Weights of a small GPT-style language model, trained from scratch on English Wikipedia: MLP 768 GELU.
MLP neurons of a small language model. Each row is named by its layer, matrix (up: input weights; down: output weights) and neuron, and shows model dimensions 96-159. Each number is 50 + 15 x the weight over its row's rms, rounded and kept within 0 to 99.
After each neuron's rows, "fires before" lists the tokens most often just after its 100 highest values on Wikipedia text that the model never trained on.

L10.up653:63 74 65 21 56 38 42 52 56 53 62 65 41 40 44 39 69 63 40 80 55 26 45 76 55 39 44 51 68 51 35 48 57 86 56 41 47 52 36 91 50 47 39 65 68 09 46 46 53 41 22 36 55 48 47 43 91 33 60 64 88 61 35 35
L10.down653:47 75 70 62 62 63 37 44 55 64 49 70 52 63 42 65 10 51 50 36 66 65 53 30 58 76 61 60 46 40 62 17 30 56 44 48 67 27 60 58 60 48 56 34 50 23 31 64 66 46 59 80 47 60 63 60 36 28 48 49 41 69 63 47
fires before: " |", "|", "|---|", "---|---|---|---|", "|---|---|"

L8.up482:61 39 58 14 69 43 33 55 74 46 50 53 69 47 81 33 34 60 52 44 17 35 47 82 50 47 44 40 33 52 46 72 50 53 88 58 65 67 72 65 61 40 60 66 62 37 72 50 56 66 33 61 36 52 59 51 83 53 17 54 60 72 71 44
L8.down482:50 49 59 73 54 76 85 48 17 80 73 32 54 49 36 65 51 24 23 42 52 70 43 47 25 38 58 62 48 45 50 46 75 47 50 48 71 42 23 42 55 41 57 39 21 66 49 29 55 42 44 21 60 49 40 95 61 47 47 52 23 25 29 38
fires before: " |", "\"", " ("

L10.up521:71 35 59 60 23 59 26 49 60 48 41 42 53 76 66 27 57 54 88 38 36 56 48 58 54 28 37 29 28 48 72 62 27 54 56 49 56 54 68 43 44 65 51 43 43 36 40 55 65 64 31 41 62 58 43 70 78 66 39 35 54 49 53 79
L10.down521:40 59 63 64 21 21 81 48 57 67 39 42 51 32 55 26 37 48 51 52 57 47 50 63 71 38 71 39 64 41 80 53 66 40 12 36 34 73 63 75 74 59 52 50 64 78 34 52 43 69 56 34 70 44 40 36 48 59 40 66 47 67 61 59
fires before: " |", ")", "\n"

L10.up164:56 40 58 68 48 59 64 41 68 20 52 60 34 53 48 44 53 10 44 55 48 57 53 52 45 76 45 48 60 32 63 77 37 79 82 50 51 60 55 42 42 66 28 51 29 20 57 69 48 24 42 15 48 24 44 54 57 64 65 75 22 22 38 54
L10.down164:49 49 45 57 48 73 60 40 28 80 70 69 41 71 47 49 54 61 44 50 48 57 20 26 91 73 48 54 26 70 62 42 56 37 26 48 24 32 39 47 55 53 43 31 29 54 60 54 54 16 45 89 58 56 63 65 34 56 50 19 50 55 46 39
fires before: "\n"

L3.up719:41 59 39 56 62 44 53 38 24 69 62 61 43 25 70 43 40 47 59 98 84 52 47 54 56 47 39 61 46 39 46 41 53 63 51 42 53 60 42 54 31 49 26 83 80 35 58 40 59 39 36 61 58 52 46 52 78 50 65 32 56 41 31 52
L3.down719:42 63 31 52 62 66 64 72 35 51 72 42 41 67 72 92 36 57 54 59 59 63 51 45 59 45 33 59 43 69 50 52 92 55 59 11 56 26 49 50 41 54 54 39 46 65 49 50 64 82 86 39 36 40 32 72 52 75 44 52 95 46 45 45
fires before: " |", " the", " a", "{", " an"

L12.up489:68 50 65 51 65 51 43 43 62 54 50 70 51 56 27 32 36 63 65 36 47 49 64 67 47 43 35 31 73 46 55 55 56 48 48 82 35 61 48 63 62 39 44 44 52 50 33 17 67 41 39 75 67 56 52 73 49 49 55 76 38 67 61 57
L12.down489:35 56 53 39 56 53 95 41 35 33 34 38 42 56 37 62 50 36 24 54 57 51 23 31 46 77 70 55 57 53 53 30 46 50 67 38 42 26 50 20 62 66 60 46 46 52 55 41 54 68 36 48 78 71 56 64 41 35 62 74 49 48 81 73
fires before: " —", " –", " -", " /", "'"

L8.up229:48 37 74 66 57 52 63 58 52 70 58 45 60 54 43 59 59 55 42 48 30 57 57 41 56 63 50 16 70 60 66 72 58 70 70 66 44 63 57 47 49 41 74 52 51 54 46 50 57 32 42 54 74 47 59 44 47 52 46 53 47 59 41 20
L8.down229:41 58 50 11 57 47 39 51 55 62 40 58 56 28 71 12 41 54 48 63 61 15 27 36 17 48 29 70 40 47 51 44 48 16 58 75 69 49 48 67 54 47 41 37 56 69 40 74 59 50 56 54 07 70 51 50 61 64 20 33 41 77 44 69
fires before: "\n", " |", "|"

L9.up130:55 50 36 71 31 79 67 36 84 52 27 34 36 69 57 47 55 31 70 50 50 27 22 52 66 68 55 61 31 57 49 38 68 52 43 48 52 89 70 42 28 58 50 56 39 70 68 68 63 26 45 38 54 60 53 55 39 46 77 42 51 83 57 49
L9.down130:48 47 40 59 35 21 47 36 83 16 48 49 48 53 33 22 42 41 34 39 62 70 29 55 82 37 63 81 37 49 63 48 29 48 48 52 49 45 67 48 59 61 65 66 58 58 15 47 45 25 38 85 79 57 21 36 49 52 64 59 61 75 89 52
fires before: "|", "\n"

L10.up609:66 50 73 72 65 32 42 68 59 39 74 59 66 48 71 20 42 47 66 43 52 52 27 27 64 62 47 37 86 59 59 54 47 58 69 67 66 65 61 56 34 57 72 56 59 49 33 71 42 41 43 52 47 34 44 49 34 51 72 66 40 88 60 51
L10.down609:49 43 48 37 63 50 74 35 53 51 44 17 58 44 55 43 60 39 38 56 50 35 36 56 59 22 40 80 62 60 64 72 30 55 66 25 60 21 38 27 53 65 58 67 45 33 50 35 63 50 26 85 25 53 35 46 55 45 53 47 56 69 57 52
fires before: "\n"

L12.up601:38 59 56 31 39 24 56 44 49 54 43 66 39 45 53 22 66 42 51 66 64 28 42 55 60 39 33 63 43 35 70 41 36 61 51 85 54 61 40 45 49 45 37 55 19 68 55 57 55 17 36 75 54 49 88 47 61 41 37 49 83 43 68 68
L12.down601:59 68 48 67 46 40 66 77 37 45 43 60 58 61 55 48 53 56 49 26 51 43 59 22 21 66 42 57 54 36 44 80 65 69 62 35 60 68 73 56 30 83 40 67 76 31 64 48 16 55 45 45 70 74 54 38 30 31 61 53 48 52 41 46
fires before: "\n", " |"

L11.up154:70 60 52 57 27 38 32 75 63 55 46 64 36 37 44 50 31 55 42 60 45 58 41 55 59 42 55 64 51 55 57 35 46 69 25 21 47 41 32 68 62 44 36 54 47 49 46 57 58 40 72 32 37 42 71 59 60 76 74 61 75 31 41 48
L11.down154:44 40 76 63 75 37 53 42 35 35 49 46 39 65 75 40 62 47 27 65 53 66 40 61 34 43 74 80 55 32 58 27 75 29 56 39 37 44 56 43 70 17 44 61 50 51 71 60 68 41 54 46 40 56 50 38 88 34 40 41 34 67 50 35
fires before: " |", " kg", ":"

L11.up665:55 53 34 16 51 76 44 33 57 66 28 30 62 34 22 35 49 33 29 52 46 68 66 40 66 55 64 43 59 40 55 46 53 51 33 48 56 64 67 46 36 43 31 81 64 26 41 39 69 49 56 24 46 67 29 40 37 59 51 49 21 43 43 71
L11.down665:61 34 55 56 44 25 60 40 65 36 55 80 25 53 50 64 34 48 42 67 53 42 52 27 50 40 55 50 43 45 51 63 25 40 34 44 38 47 38 62 63 49 49 63 62 37 61 64 34 58 38 71 46 59 75 60 48 57 61 65 58 49 58 42
fires before: "'"

L10.up171:77 36 60 34 47 88 50 49 30 63 70 59 56 36 54 45 35 32 39 58 56 41 60 58 68 40 69 43 44 73 55 41 33 63 54 56 18 58 56 49 36 62 72 58 32 31 29 23 65 51 60 59 44 51 75 54 80 46 66 48 74 44 58 57
L10.down171:58 63 70 63 51 39 49 50 44 53 41 14 65 43 48 54 65 61 69 56 64 68 35 66 55 34 56 46 33 62 50 37 56 53 80 38 68 45 42 47 61 45 30 46 43 60 60 46 63 45 36 87 55 51 30 54 43 46 58 44 81 36 67 46
fires before: " |", ":", "\n", " –", " -"

L3.up267:68 47 60 65 65 38 59 52 60 44 39 35 32 46 80 48 86 29 46 63 35 71 36 77 69 38 40 58 38 48 40 52 50 58 87 50 42 63 50 62 50 45 71 32 52 22 60 75 64 21 27 44 45 49 65 64 54 30 61 79 38 71 36 65
L3.down267:16 44 57 49 71 72 63 54 58 25 47 71 59 46 39 53 63 45 50 26 73 53 39 51 74 30 76 22 38 32 87 51 30 44 49 63 54 59 44 06 51 50 53 44 44 44 75 70 32 40 40 32 47 59 51 28 34 44 76 46 56 27 75 55
fires before: "\n", "==", "In"

L12.up77:80 54 53 27 74 74 66 60 45 74 73 58 51 25 67 52 67 61 57 66 76 58 36 66 36 62 46 60 60 65 30 60 48 48 52 59 22 55 67 43 58 32 37 88 41 37 72 66 51 53 29 48 48 42 54 43 60 46 58 37 39 39 56 51
L12.down77:55 59 69 51 48 38 69 43 38 42 59 32 36 71 65 59 41 39 68 67 48 32 69 31 15 72 48 44 53 26 46 38 54 49 40 41 34 53 41 58 64 45 60 30 45 37 53 63 44 68 49 32 63 33 46 55 45 30 43 56 32 36 52 55
fires before: "'", "-75", "og"

L2.up633:83 61 66 46 53 66 44 64 72 24 40 51 49 61 74 50 75 36 57 79 67 46 45 38 65 67 48 28 33 46 51 54 42 51 60 35 62 65 57 49 65 41 50 35 51 40 30 73 39 48 23 46 49 44 88 59 50 53 38 43 45 57 79 57
L2.down633:54 19 53 38 35 37 57 48 88 76 34 70 56 31 58 42 40 61 36 42 64 54 32 58 55 58 45 25 63 76 66 60 32 27 46 51 28 68 58 46 27 45 42 16 70 52 61 31 60 51 64 54 22 24 71 41 37 59 62 38 45 55 78 46
fires before: "\n", "-", "The"

L2.up146:85 52 52 70 34 60 52 52 53 41 22 55 48 53 74 61 52 44 45 56 49 72 40 50 66 74 20 35 36 52 50 69 54 48 46 43 48 54 64 67 47 53 37 52 48 47 18 76 68 42 10 55 47 44 40 69 28 28 41 78 34 62 55 56
L2.down146:50 76 70 14 37 53 36 43 63 32 30 46 30 22 62 49 45 30 42 55 44 47 49 66 69 55 29 63 70 60 69 41 40 67 30 62 56 52 34 56 48 55 34 40 60 62 49 27 49 60 60 52 27 42 39 33 19 56 30 25 29 61 42 50
fires before: " of", "-", ":", "set", "sch"

L2.up2:87 61 50 40 47 61 43 62 65 29 50 57 43 63 55 34 77 42 47 46 60 54 63 36 55 64 44 37 36 48 56 73 50 45 61 24 46 50 61 57 58 43 53 35 37 51 28 67 59 37 23 42 60 43 68 52 39 67 44 61 67 58 81 56
L2.down2:73 20 53 19 49 58 33 52 77 59 33 62 58 62 59 42 50 69 43 34 52 39 40 68 42 60 23 53 66 76 42 34 43 71 20 54 44 37 42 47 63 50 55 49 42 43 50 31 30 64 41 50 42 44 64 48 83 60 38 39 37 51 54 47
fires before: "\n", "History"

L2.up100:48 51 36 40 39 40 28 63 70 65 48 41 53 52 58 52 50 61 58 27 36 44 78 60 49 48 52 62 52 30 61 43 46 69 72 43 56 63 64 68 72 51 58 62 41 52 46 31 46 76 52 49 25 66 57 60 75 53 62 39 59 55 38 44
L2.down100:48 48 37 54 56 50 56 38 58 80 50 36 35 53 56 57 53 33 39 54 33 61 44 86 64 53 44 82 59 58 30 48 85 64 38 61 72 72 39 52 52 56 43 27 29 78 55 14 85 34 32 47 58 39 57 64 44 26 68 49 54 28 45 35
fires before: " |", " third", " Strong", " first", " second"

L9.up286:86 47 63 84 28 32 55 43 41 15 56 33 31 36 49 55 72 43 77 73 47 44 59 55 58 43 53 45 43 31 59 44 53 66 71 14 60 33 66 55 59 51 44 46 37 47 19 43 69 34 44 45 29 67 62 57 42 52 39 59 44 74 60 45
L9.down286:46 37 61 53 50 43 53 68 37 44 36 78 40 21 67 56 58 53 55 77 54 67 25 57 29 74 54 23 44 49 52 81 37 42 62 66 31 41 24 28 55 54 47 63 37 54 39 55 19 36 62 35 54 61 44 28 25 55 56 20 31 44 48 51
fires before: "\n", " ", " Pop", " negative"

L12.up374:43 73 63 84 49 65 49 29 94 27 35 36 32 42 42 37 48 32 34 75 38 43 43 66 71 46 47 66 65 51 72 69 17 34 60 51 40 61 86 69 48 62 66 61 31 11 49 49 77 25 20 26 43 38 52 59 36 39 49 35 27 66 41 60
L12.down374:35 56 30 22 43 65 57 52 35 64 68 46 33 45 41 63 49 58 11 48 32 46 28 49 93 55 44 47 54 29 49 44 52 48 61 51 49 42 35 72 52 35 50 76 40 52 71 77 35 24 60 70 53 58 40 35 29 58 35 39 56 50 52 56
fires before: "|", "\n"

L3.up619:33 47 71 48 45 54 49 62 68 64 39 67 55 24 48 53 42 74 83 48 50 51 44 64 72 60 23 20 56 71 38 32 67 42 57 40 40 52 48 58 40 53 42 40 48 49 37 57 71 19 54 71 59 51 54 39 36 73 41 46 44 66 80 51
L3.down619:48 58 52 69 56 36 65 59 52 32 68 49 46 43 49 54 54 62 39 43 66 50 52 32 23 57 80 54 39 34 51 61 27 65 41 63 51 36 60 28 57 43 80 86 56 25 79 54 17 68 24 72 58 70 41 55 62 40 60 54 44 58 35 36
fires before: "\n", " by", ".", " in"

L12.up663:50 17 78 62 39 52 39 57 80 60 57 36 59 58 59 27 28 38 60 46 53 34 61 56 48 69 52 49 61 72 51 32 44 84 27 50 43 34 57 27 68 57 24 59 36 31 50 49 49 34 37 60 33 66 78 45 73 40 37 49 89 50 42 53
L12.down663:48 45 39 42 64 56 60 51 59 37 85 19 60 39 58 44 57 33 67 68 60 22 59 41 30 59 75 58 44 48 46 24 49 52 38 72 44 51 46 44 55 60 44 62 65 45 70 19 37 48 66 65 53 75 49 35 19 61 54 57 65 22 55 43
fires before: " ", "2", "3", "1", "t", "m"

L5.up437:58 58 43 49 46 74 50 63 77 54 59 37 44 61 65 49 75 26 65 51 60 58 43 66 60 65 32 40 67 49 33 79 67 44 77 62 55 79 53 30 42 35 67 43 46 35 55 46 62 50 33 43 61 11 71 59 43 53 25 64 41 48 73 50
L5.down437:50 67 59 27 41 75 34 36 41 61 58 65 44 51 84 26 46 59 55 53 42 57 33 36 25 60 60 68 38 46 43 18 40 61 55 32 60 78 43 21 63 37 41 59 49 33 48 61 67 75 74 61 55 65 36 21 66 34 47 52 53 34 69 55
fires before: "\n", ":", "-"

L10.up395:72 68 29 53 30 39 46 17 53 62 72 53 58 45 49 22 42 63 32 41 62 30 61 75 52 41 27 39 20 50 72 57 59 93 43 35 61 41 36 46 75 55 68 72 22 40 58 47 67 40 55 47 45 60 78 59 82 57 61 60 28 80 46 36
L10.down395:46 50 53 50 23 74 40 58 54 59 62 33 27 56 67 53 40 52 57 24 56 56 19 52 57 39 47 44 84 23 41 53 56 47 60 23 41 31 55 73 67 45 87 43 62 56 66 36 57 55 33 60 58 48 62 37 42 33 61 37 20 53 50 47
fires before: " |", " (", ":", " in"

L9.up259:67 52 40 77 67 72 44 48 50 33 14 42 29 70 48 44 52 37 57 47 28 61 48 55 72 68 34 51 73 44 43 62 57 49 49 55 55 61 51 32 53 64 33 26 65 51 55 65 58 56 57 55 51 46 72 53 59 42 37 68 61 76 48 33
L9.down259:60 66 50 27 54 34 32 50 44 76 48 75 28 70 44 42 54 31 31 52 36 36 37 74 64 77 26 41 44 64 50 46 38 58 30 65 72 57 25 42 41 54 43 11 84 46 60 44 88 03 68 51 69 39 44 51 38 17 33 36 62 66 59 42
fires before: "\n"

L10.up2:70 52 38 43 49 86 43 47 41 53 47 45 42 38 43 63 50 38 61 48 65 36 54 55 71 61 29 48 57 33 33 32 60 76 65 50 41 68 81 61 39 59 16 42 30 62 45 17 72 67 59 68 54 50 71 87 39 37 61 55 37 73 62 52
L10.down2:61 36 46 52 30 82 34 57 50 39 57 45 47 61 44 77 44 21 68 62 56 53 57 56 53 49 53 41 44 44 23 54 59 67 51 47 37 37 51 47 51 60 46 43 64 43 22 29 63 41 34 66 52 56 38 72 57 56 67 55 27 58 78 77
fires before: ":", " -", " by", " |", " –"

L12.up402:37 43 57 59 44 40 58 37 66 70 72 56 29 58 50 37 39 51 70 35 84 52 53 69 43 33 24 50 35 44 34 36 36 59 66 54 62 61 43 60 15 38 31 49 52 27 48 32 96 18 70 64 53 38 59 32 37 56 32 44 54 35 27 57
L12.down402:45 89 40 34 24 64 60 58 34 66 49 60 51 54 43 80 61 47 27 40 43 59 32 39 23 41 52 74 54 54 48 56 57 40 70 55 30 54 65 51 44 50 56 52 41 31 30 40 67 49 45 59 61 50 50 50 56 44 63 53 59 45 30 46
fires before: " |", "\n", " (0)"

L10.up235:57 63 52 59 47 56 54 50 70 76 67 59 53 48 62 39 85 19 35 31 77 48 68 39 61 84 50 25 40 45 36 51 70 43 68 59 58 69 49 32 58 68 48 58 44 46 70 12 50 34 52 40 50 31 62 38 30 14 29 47 33 77 18 49
L10.down235:50 63 58 34 30 65 31 40 16 45 25 66 49 60 61 56 60 43 55 65 42 69 67 48 22 49 20 77 82 62 67 54 36 59 39 29 53 42 50 87 47 57 59 67 21 56 59 74 53 60 64 44 46 67 62 49 34 70 46 59 64 54 53 37
fires before: " to", " with", "\n", " of", " %"

L10.up551:51 67 44 46 50 45 54 38 87 66 28 55 24 73 75 51 33 48 55 64 31 58 49 43 65 58 56 50 52 52 59 60 56 58 44 31 44 45 65 41 70 81 59 62 74 46 36 58 65 54 20 25 67 56 48 49 72 72 45 50 36 63 63 64
L10.down551:38 12 33 34 66 56 58 41 48 47 50 55 71 63 61 40 27 36 42 51 23 61 66 53 91 58 52 50 50 50 61 85 34 66 56 56 46 60 61 34 34 40 76 57 37 49 71 68 15 26 46 46 35 33 31 73 67 76 66 17 53 56 39 52
fires before: "|", "|---|", "H"

L5.up409:56 58 43 72 64 50 51 31 76 13 50 59 35 47 59 55 48 64 58 53 56 45 77 41 68 92 39 48 48 45 54 35 47 51 64 43 25 30 85 84 44 39 67 46 67 10 61 58 62 44 36 61 64 34 45 48 42 43 40 51 51 63 51 77
L5.down409:29 61 45 50 67 41 53 76 57 55 61 75 43 44 52 19 41 63 39 43 61 46 60 64 38 63 36 40 52 58 45 57 61 25 51 52 30 62 42 34 60 55 42 65 35 60 92 43 62 47 62 51 36 52 42 52 61 52 44 53 53 61 22 62
fires before: "\n", " Japanese", " Bosnian"

L8.up314:52 61 57 59 56 76 69 51 44 68 52 46 46 52 38 39 53 54 36 65 30 42 61 42 60 70 49 45 72 63 48 76 51 43 57 53 52 62 48 10 56 51 68 26 23 62 53 55 51 27 50 29 60 48 54 42 54 41 50 39 42 39 44 23
L8.down314:48 39 48 17 21 37 35 42 58 50 54 37 47 64 80 47 55 51 58 62 72 41 52 41 22 47 53 43 44 52 72 36 38 31 88 85 75 56 48 68 54 52 49 57 51 15 37 42 39 57 53 62 45 79 61 54 54 51 23 60 30 74 54 54
fires before: "|", "\n", " |", " (0)"

L12.up293:65 42 67 23 47 79 50 59 76 79 52 49 41 27 63 42 69 55 81 42 49 42 62 57 50 29 24 63 45 86 45 32 50 63 36 63 74 52 48 57 37 48 42 49 57 43 46 49 72 50 40 31 42 39 58 84 66 52 57 56 64 72 70 42
L12.down293:54 68 44 60 30 37 60 65 27 87 61 21 63 48 53 16 46 72 50 52 56 30 58 37 42 42 60 27 30 50 61 45 36 43 40 71 31 70 85 74 66 56 41 48 73 55 28 42 85 48 64 59 69 27 58 20 56 43 65 31 51 67 86 60
fires before: " |", ";", " by"

L2.up309:89 44 67 36 34 67 55 49 50 51 43 48 36 53 67 51 68 30 49 68 58 51 49 74 65 67 48 53 42 50 05 49 68 49 43 37 69 44 48 59 42 47 49 54 56 44 39 59 98 34 43 29 66 15 70 66 45 28 42 76 41 54 60 61
L2.down309:30 74 71 14 52 43 49 41 47 73 54 49 36 66 64 34 47 55 47 50 61 47 63 39 50 53 39 35 52 27 52 30 48 69 15 43 80 36 54 54 81 42 58 49 77 39 28 49 44 41 60 45 45 33 53 41 52 41 52 36 60 39 48 45
fires before: "|", "-", "\n"

L12.up283:42 40 45 45 53 40 19 37 65 47 58 33 63 12 31 45 37 37 59 61 57 46 39 51 77 36 27 69 35 44 44 52 11 55 69 56 53 57 50 90 47 45 31 65 34 61 33 40 28 39 36 55 65 59 60 39 69 46 52 40 81 50 31 48
L12.down283:36 61 25 47 74 46 40 55 48 26 17 27 40 21 70 53 62 54 51 50 34 56 32 69 67 55 52 21 31 55 64 50 64 33 45 48 32 44 52 56 75 46 49 66 54 52 20 56 41 25 44 88 68 45 52 39 32 18 74 33 51 33 62 42
fires before: " |", " York"

L10.up394:39 56 47 62 41 44 38 47 44 45 70 71 38 32 50 31 46 75 49 40 36 66 38 63 54 69 35 72 56 51 70 63 50 50 45 40 51 51 81 79 69 39 76 45 45 10 53 63 60 36 48 47 43 44 66 68 99 60 68 35 45 51 73 64
L10.down394:62 36 57 27 36 41 49 51 27 49 56 10 57 47 85 49 62 68 15 54 32 45 28 50 23 40 50 52 52 17 43 49 55 36 47 66 26 46 48 71 56 58 68 62 66 56 45 37 55 80 65 52 49 51 77 47 37 64 33 41 25 23 23 45
fires before: "\n", "|", ")", " |"

L10.up300:69 55 46 63 52 74 50 32 54 47 51 55 29 48 63 68 40 41 53 40 43 71 46 44 53 86 43 36 70 54 40 47 57 52 34 64 26 59 61 43 35 74 39 38 37 41 47 43 66 39 57 27 44 48 63 71 37 38 67 53 28 40 50 52
L10.down300:50 71 52 53 53 37 58 77 72 52 51 77 73 48 52 15 60 39 33 73 39 22 44 32 92 18 25 36 65 37 51 38 39 43 47 35 51 25 64 49 45 37 60 36 65 41 75 63 62 61 65 69 54 61 44 54 56 43 56 57 54 65 71 52
fires before: "\n", " was", " is", "born"

L5.up231:64 62 47 41 26 72 54 38 36 57 26 72 51 42 53 45 47 26 49 45 62 50 50 57 54 40 50 24 63 32 41 81 60 61 64 39 51 40 54 33 63 36 58 29 44 41 40 41 49 27 48 41 44 50 74 71 49 42 57 65 33 29 52 47
L5.down231:54 28 35 43 26 23 78 32 43 40 56 56 16 46 70 30 71 33 41 60 37 60 41 72 30 61 39 47 44 53 83 62 64 38 59 77 52 47 42 60 51 49 45 26 32 48 61 45 61 48 64 47 20 48 80 43 35 59 46 70 74 58 33 45
fires before: "\n", " "

L3.up441:75 52 57 16 35 84 48 67 48 54 43 56 71 46 44 37 40 60 56 62 30 34 47 68 67 51 46 32 68 44 53 22 36 60 67 53 41 45 53 51 61 53 32 50 59 37 54 43 54 32 55 60 49 51 46 64 44 22 99 69 43 63 37 13
L3.down441:37 85 42 38 47 62 69 51 44 57 48 38 70 70 50 65 42 51 55 51 56 59 62 55 70 53 32 64 60 47 71 48 41 34 38 53 74 71 10 74 29 45 36 53 43 39 35 36 42 16 44 44 63 78 56 41 45 35 70 53 44 70 11 56
fires before: " |", ":"

L12.up515:55 56 55 38 54 73 59 65 55 56 27 54 73 13 47 26 29 73 29 42 41 44 42 64 61 60 39 62 53 42 49 62 72 47 53 43 36 54 48 56 36 49 43 54 65 48 50 34 55 52 52 56 41 49 51 91 62 45 79 79 53 38 37 61
L12.down515:55 54 48 40 42 15 41 28 34 65 64 73 33 71 64 41 39 54 46 53 53 47 59 41 68 49 62 29 66 45 37 32 47 41 33 36 63 37 74 53 50 14 51 54 72 48 44 65 74 61 44 52 44 50 57 33 23 46 54 39 41 64 62 46
fires before: "s", " |", " of", ":"

L11.up248:42 47 82 34 63 64 71 34 52 48 36 37 37 36 49 44 60 49 63 62 50 46 35 33 71 50 55 35 46 72 79 48 53 28 37 45 46 23 67 34 42 59 42 54 53 40 28 69 55 62 65 64 60 65 67 55 48 58 54 54 83 36 25 58
L11.down248:72 66 37 81 61 33 15 73 26 07 78 28 43 85 19 64 52 74 46 41 50 50 65 44 68 66 37 74 48 66 64 31 50 63 39 44 51 59 42 47 37 47 28 64 52 32 63 42 45 41 43 37 12 54 58 99 54 63 55 55 76 42 58 40
fires before: "s", "ed", "ing", "t", "m"

L8.up397:67 61 47 98 16 64 47 33 52 49 42 45 48 41 55 32 45 36 69 63 40 76 38 67 51 43 49 50 46 48 47 47 43 76 45 79 84 77 70 61 53 60 55 59 39 27 45 52 54 50 59 60 61 57 70 72 61 47 58 31 39 50 64 42
L8.down397:32 49 41 52 40 38 54 42 40 53 68 22 35 49 48 42 48 39 59 30 51 40 49 32 70 44 58 53 47 38 47 83 61 64 43 59 45 86 47 72 28 58 43 64 86 37 45 52 67 56 48 81 57 55 54 51 62 32 50 43 43 54 49 22
fires before: " |", " place", " in", ";"

L2.up600:71 54 57 52 20 46 45 58 46 62 48 49 38 70 49 41 49 52 56 50 49 45 33 64 53 36 53 34 38 34 70 56 48 55 74 28 57 89 47 55 81 48 66 57 56 41 28 42 71 69 62 44 51 34 68 75 58 33 69 57 58 66 66 49
L2.down600:46 73 81 47 54 62 07 22 41 62 66 46 24 68 47 68 42 52 58 57 28 37 48 60 55 66 39 36 56 40 55 42 70 93 51 49 36 30 68 22 49 49 58 30 55 70 46 50 55 56 55 61 54 59 54 54 55 46 49 67 66 52 76 45
fires before: " |", " States", "|", "-", " Strong"

L8.up288:58 56 30 42 35 56 54 44 53 63 71 48 48 34 52 54 43 19 49 71 61 29 52 47 50 70 57 57 99 50 50 59 54 82 84 67 81 73 58 30 42 55 34 32 33 41 53 76 46 19 23 30 76 32 65 65 52 67 43 68 18 44 19 42
L8.down288:61 48 52 67 39 28 50 48 54 21 58 52 49 49 68 24 53 29 82 46 78 55 48 41 25 50 64 30 52 47 34 64 54 40 64 48 68 74 53 28 48 48 41 48 73 55 32 51 67 39 42 59 59 66 35 70 51 54 38 41 49 83 35 44
fires before: "|", "\n", " |", " ", " 1"

L5.up308:56 48 73 35 58 68 49 60 44 32 30 59 23 14 62 66 59 33 55 82 60 26 54 62 71 76 52 45 44 68 70 77 25 70 59 64 61 53 63 79 62 45 60 69 58 53 44 59 54 58 68 40 74 37 41 40 62 56 24 22 39 40 61 64
L5.down308:50 58 52 38 63 60 43 51 39 49 61 52 32 62 41 28 69 43 45 49 52 56 55 55 67 68 24 48 57 57 61 26 60 39 58 61 30 54 20 60 59 46 50 62 33 43 43 25 53 47 40 34 45 76 64 40 24 49 74 16 72 60 59 59
fires before: "\n", "X"